config.toml
hidden_size = 768
num_key_value_heads = 2
hidden_act = "swiglu"
norm = "layernorm"
qk_norm = false
bias = "none"
init = "normal"
optimizer = "muon"
max_seq_len = 1024
MLP neurons of a small language model. Each row is named by its layer, matrix (down: output weights) and neuron, and shows model dimensions 592-687. Each number is 200 + 30 x the weight over its row's rms, rounded and kept within 0 to 999. A neuron's up and down rows have the sign that makes its largest values positive.
Before each neuron's rows, "raises" lists the tokens whose logits its output raises most directly, leaving later layers aside.

raises: " which", " example", " others", " particular", " whom"
L6.down2977,248,197,232,251,201,164,253,166,179,176,224,208,219,187,244,216,182,220,166,207,162,229,201,189,178,213,243,161,231,153,182,234,270,213,159,214,193,126,234,200,143,139,183,223,184,189,244,225,215,196,165,214,177,205,215,201,142,138,190,258,195,182,228,216,191,220,201,232,176,137,165,148,191,190,176,195,194,221,172,258,215,161,197,231,233,213,238,206,178,208,205,165,187,179,243,195

raises: " her", " it", " this", "the", " these"
L6.down2613,202,214,186,126,230,250,189,121,203,182,240,189,223,150,175,143,186,252,185,231,231,218,207,211,241,185,253,165,251,233,194,197,219,184,192,256,209,218,261,180,197,135,180,172,211,170,196,291,194,228,240,233,221,174,186,198,199,172,186,149,168,182,178,243,165,203,180,203,321,220,249,170,204,206,205,185,129,241,173,196,153,185,139,262,169,176,172,205,188,186,165,178,171,234,207,220

raises: " fin", " best", " most", " Best", " oldest"
L6.down1088,176,222,200,174,245,211,179,192,173,184,199,234,179,189,274,183,192,173,240,183,198,244,187,178,187,256,214,168,186,233,183,197,173,196,237,211,252,248,166,178,193,169,221,247,248,214,199,190,232,180,164,168,208,217,210,246,213,159,211,228,206,131,206,136,204,244,259,218,187,251,248,268,204,173,190,242,204,175,182,197,211,163,222,193,261,144,224,183,222,230,227,241,218,215,219,253

raises: "age", "ages", "ities", "ity", " agreed"
L6.down498,219,158,167,172,211,197,204,190,240,231,173,192,217,197,166,196,212,163,247,192,203,165,198,218,190,197,234,196,179,212,124,252,184,182,162,189,239,212,163,204,241,241,195,201,179,207,176,214,219,208,239,148,221,206,151,242,204,192,162,154,198,198,172,187,140,214,209,205,193,136,224,233,206,196,176,180,179,116,135,187,223,267,221,237,177,188,215,255,228,206,212,207,156,190,172,185

raises: " October", " July", " December", " February", " November"
L6.down505,154,215,200,193,261,164,209,230,183,175,198,178,169,190,184,175,184,175,212,257,227,256,215,132,210,147,195,201,177,207,190,221,193,193,231,197,217,232,194,184,161,201,149,184,186,206,221,175,190,163,204,243,218,209,172,181,212,234,165,163,244,220,145,192,206,198,224,184,223,232,142,146,213,205,176,266,154,194,187,193,199,198,164,191,244,212,200,172,175,225,245,177,213,153,140,164

raises: "com", "ca", "co", "de", "ie"
L6.down2205,256,229,186,225,193,247,200,188,215,195,266,207,209,145,218,219,169,144,191,175,171,180,159,218,184,222,177,129,192,210,278,202,234,242,205,171,150,180,227,199,165,218,147,209,241,195,191,178,222,177,195,236,235,173,165,245,242,217,211,205,208,149,192,215,254,214,198,195,236,178,178,154,216,207,225,185,130,224,227,234,246,180,188,177,215,162,200,177,195,182,154,134,204,154,201,210

raises: "asters", "abilities", "arm", "ability", "emb"
L6.down2266,223,191,217,163,230,162,225,221,198,172,203,198,193,152,228,263,257,144,173,192,201,209,220,195,189,200,200,218,179,222,207,232,224,204,165,166,239,218,143,226,211,224,235,195,190,184,210,201,220,203,217,214,164,225,248,201,199,218,196,186,244,192,210,211,220,234,214,216,178,220,177,258,269,191,172,158,228,168,166,178,193,196,189,160,189,166,184,214,174,224,139,187,215,191,210,210

raises: " =", " Despite", " During", " While", " However"
L6.down668,217,185,140,155,200,153,232,211,207,169,222,219,209,253,197,248,196,185,217,206,200,220,220,164,244,200,224,209,181,158,210,149,187,217,157,223,191,153,207,195,202,193,219,159,142,186,171,251,207,192,208,214,174,241,183,156,202,230,195,207,275,211,178,241,206,244,248,186,173,218,194,184,198,183,201,173,190,204,180,183,230,209,217,196,248,189,198,238,242,183,164,183,201,217,207,189

raises: " reports", " accounts", " videos", " analysis", " sources"
L6.down1958,189,222,157,183,235,218,182,192,173,183,194,201,185,189,202,179,208,229,190,218,212,216,204,158,147,209,275,190,227,175,180,200,289,252,195,218,186,177,184,247,218,158,228,205,173,180,224,220,184,216,240,202,187,226,235,154,243,232,185,202,236,184,147,198,236,172,209,205,158,233,221,268,218,203,181,168,240,180,139,176,203,190,159,174,162,219,226,189,207,185,145,172,166,236,257,200

raises: " into", " out", " down", " forward", " away"
L6.down1096,174,203,282,228,139,193,185,155,184,206,204,212,204,195,219,219,155,187,261,158,217,216,215,185,253,212,213,246,205,218,159,197,189,197,233,170,150,169,220,213,189,197,161,245,159,180,228,139,221,187,143,247,126,184,199,202,181,169,210,230,208,228,148,268,201,171,139,204,261,189,200,174,163,195,176,271,195,211,252,238,171,196,201,184,122,223,194,244,147,233,193,202,232,222,205,172

raises: " School", "ergarten", " High", " Hospital", " College"
L6.down2410,243,224,212,233,176,291,231,182,187,184,256,206,214,147,254,215,164,169,224,209,140,192,197,173,194,180,211,239,242,239,222,244,180,223,171,205,235,202,178,127,160,178,188,197,223,225,220,171,253,200,205,195,177,226,226,291,193,243,178,196,204,226,207,201,221,139,142,248,226,237,269,171,211,241,180,210,165,211,194,214,183,233,208,155,183,184,199,192,222,206,229,223,225,162,171,208

raises: " total", " average", " width", " approx", " diameter"
L6.down1613,236,306,164,207,235,142,188,160,245,211,234,179,185,215,219,221,185,233,196,207,246,224,155,244,214,190,197,254,194,218,204,217,216,172,193,194,176,188,204,202,218,169,161,225,189,185,256,172,169,241,198,179,212,188,172,216,208,190,153,194,232,195,176,170,186,183,195,206,206,195,173,215,130,193,187,211,159,168,213,171,196,163,238,178,221,198,222,182,203,201,202,189,172,184,218,211

raises: " Inc", " including", " Jr", " or", " plus"
L6.down323,248,223,232,242,213,192,212,184,191,218,238,184,271,212,211,167,216,237,199,204,240,227,172,162,226,213,210,176,144,197,178,186,184,185,241,221,195,217,186,129,178,208,211,185,170,212,180,193,144,151,199,181,235,221,201,231,159,250,220,221,161,190,255,199,207,206,167,253,189,204,168,175,192,242,164,235,190,190,160,225,153,249,163,227,215,154,237,190,205,203,178,219,228,158,183,285

raises: "ade", "are", "atter", "ame", "ine"
L6.down790,200,192,147,216,161,259,200,158,246,182,245,253,209,194,196,247,150,213,160,219,222,250,165,240,198,223,181,234,201,179,215,150,170,153,223,199,194,195,181,156,180,152,206,193,205,249,215,201,170,189,170,239,216,172,173,229,227,209,245,178,200,207,257,171,206,175,191,202,170,227,196,224,185,249,214,188,173,226,212,205,199,234,249,185,159,202,240,217,239,231,229,181,184,185,164,174

raises: " operation", " progress", " effect", " use", " reach"
L6.down2219,156,219,173,203,201,187,227,157,213,187,247,191,220,165,220,182,167,178,175,235,187,257,179,191,257,220,200,203,207,204,175,193,205,193,213,186,166,216,205,179,192,229,217,215,205,206,168,189,166,200,119,209,228,251,197,247,208,222,257,173,251,232,207,253,194,209,229,254,148,221,183,183,204,193,138,191,211,179,233,174,223,228,237,206,201,203,219,192,198,224,191,195,236,182,183,192

raises: " Bronze", " Silver", " pl", " Gold", " Platinum"
L6.down2955,216,187,173,165,199,203,247,249,188,167,195,231,204,190,145,181,195,195,167,180,176,241,224,229,190,198,200,214,202,218,191,202,221,226,223,193,243,220,191,174,174,153,188,212,155,160,209,229,188,175,174,231,191,215,173,184,274,159,197,224,198,228,152,171,199,147,238,226,179,215,189,177,169,255,262,266,235,218,202,176,219,224,211,208,219,177,171,191,159,200,185,196,185,217,167,239

raises: "ments", "sing", "tt", "ps", "pp"
L6.down412,123,205,155,202,154,205,250,184,200,241,240,165,207,179,194,165,175,199,201,178,189,153,219,186,245,231,159,182,264,223,149,212,217,184,269,205,184,215,200,187,229,195,251,146,194,157,251,146,233,187,215,245,252,208,176,228,242,245,178,220,196,245,210,173,161,205,196,138,146,227,194,187,201,172,195,213,210,231,229,182,179,207,226,197,243,214,218,191,196,252,177,129,165,207,246,177

raises: "ating", "ate", "ize", "iate", "itting"
L6.down1675,213,203,237,288,187,172,228,158,222,123,221,217,153,180,201,187,189,218,183,231,162,173,234,203,233,230,208,191,214,220,182,162,154,201,195,214,239,176,206,236,195,165,244,185,160,213,125,261,172,215,228,202,235,171,138,151,188,213,152,176,189,168,235,189,196,239,226,194,234,247,213,159,211,240,215,219,263,233,195,208,193,222,201,156,220,170,234,170,204,149,218,160,152,193,172,215

raises: " children", " daughters", " sons", " couple", " each"
L6.down1626,199,210,185,190,243,237,226,141,196,192,201,215,193,178,184,186,131,211,222,176,257,187,180,210,199,212,226,207,188,143,194,142,124,217,211,173,182,225,193,219,153,201,217,176,171,201,265,209,170,204,218,219,198,240,197,242,189,228,190,223,234,168,120,211,172,193,170,172,173,180,216,198,156,198,213,185,212,179,182,220,189,178,220,212,219,173,197,219,187,206,146,203,220,176,154,231

raises: " to", " claim", " coin", " actively", " petition"
L6.down2568,183,177,221,235,198,132,172,258,174,204,189,221,193,182,152,223,234,228,199,221,211,207,211,187,184,217,221,197,277,195,167,208,226,214,181,234,258,183,166,208,198,193,214,159,194,183,209,211,220,240,206,238,181,207,220,193,168,177,175,156,192,151,228,197,154,153,225,242,179,217,197,209,198,184,168,232,182,226,189,279,239,184,202,195,215,240,190,145,246,246,260,238,143,187,242,209

raises: "val", "aux", "ve", "va", "vin"
L6.down1136,242,157,232,206,226,187,195,239,166,211,184,217,244,204,207,202,192,222,191,179,223,214,185,180,172,169,201,223,187,191,251,215,202,169,114,224,223,218,205,214,197,201,221,166,221,246,206,168,214,182,233,200,224,224,166,182,202,148,154,170,213,194,173,214,195,189,193,199,150,138,187,204,240,196,195,233,210,221,224,162,203,221,175,223,233,159,215,240,213,224,247,163,213,164,273,217

raises: " =", "})", ")===", " ==", "):"
L6.down94,207,192,192,188,258,191,186,169,205,197,245,206,214,214,224,195,163,192,207,217,212,200,186,217,214,179,175,241,220,212,196,145,198,209,227,221,200,207,179,196,196,154,151,202,167,233,185,155,209,171,163,233,160,199,191,159,234,151,219,207,205,141,145,179,191,207,156,223,169,183,197,213,238,183,219,218,181,215,208,212,250,210,208,224,171,167,203,184,158,225,227,248,195,196,228,142

raises: " themselves", " himself", " herself", " us", " itself"
L6.down2045,179,238,176,184,184,216,203,217,226,224,208,217,175,180,167,211,181,222,222,162,198,233,169,217,148,129,181,220,210,218,211,163,195,228,205,288,176,186,254,207,182,185,179,212,202,150,154,209,198,235,166,189,114,169,204,234,225,221,176,217,184,187,171,201,190,239,190,174,168,195,208,190,220,213,143,229,165,218,164,216,165,161,210,217,184,184,150,175,211,263,185,228,162,231,219,227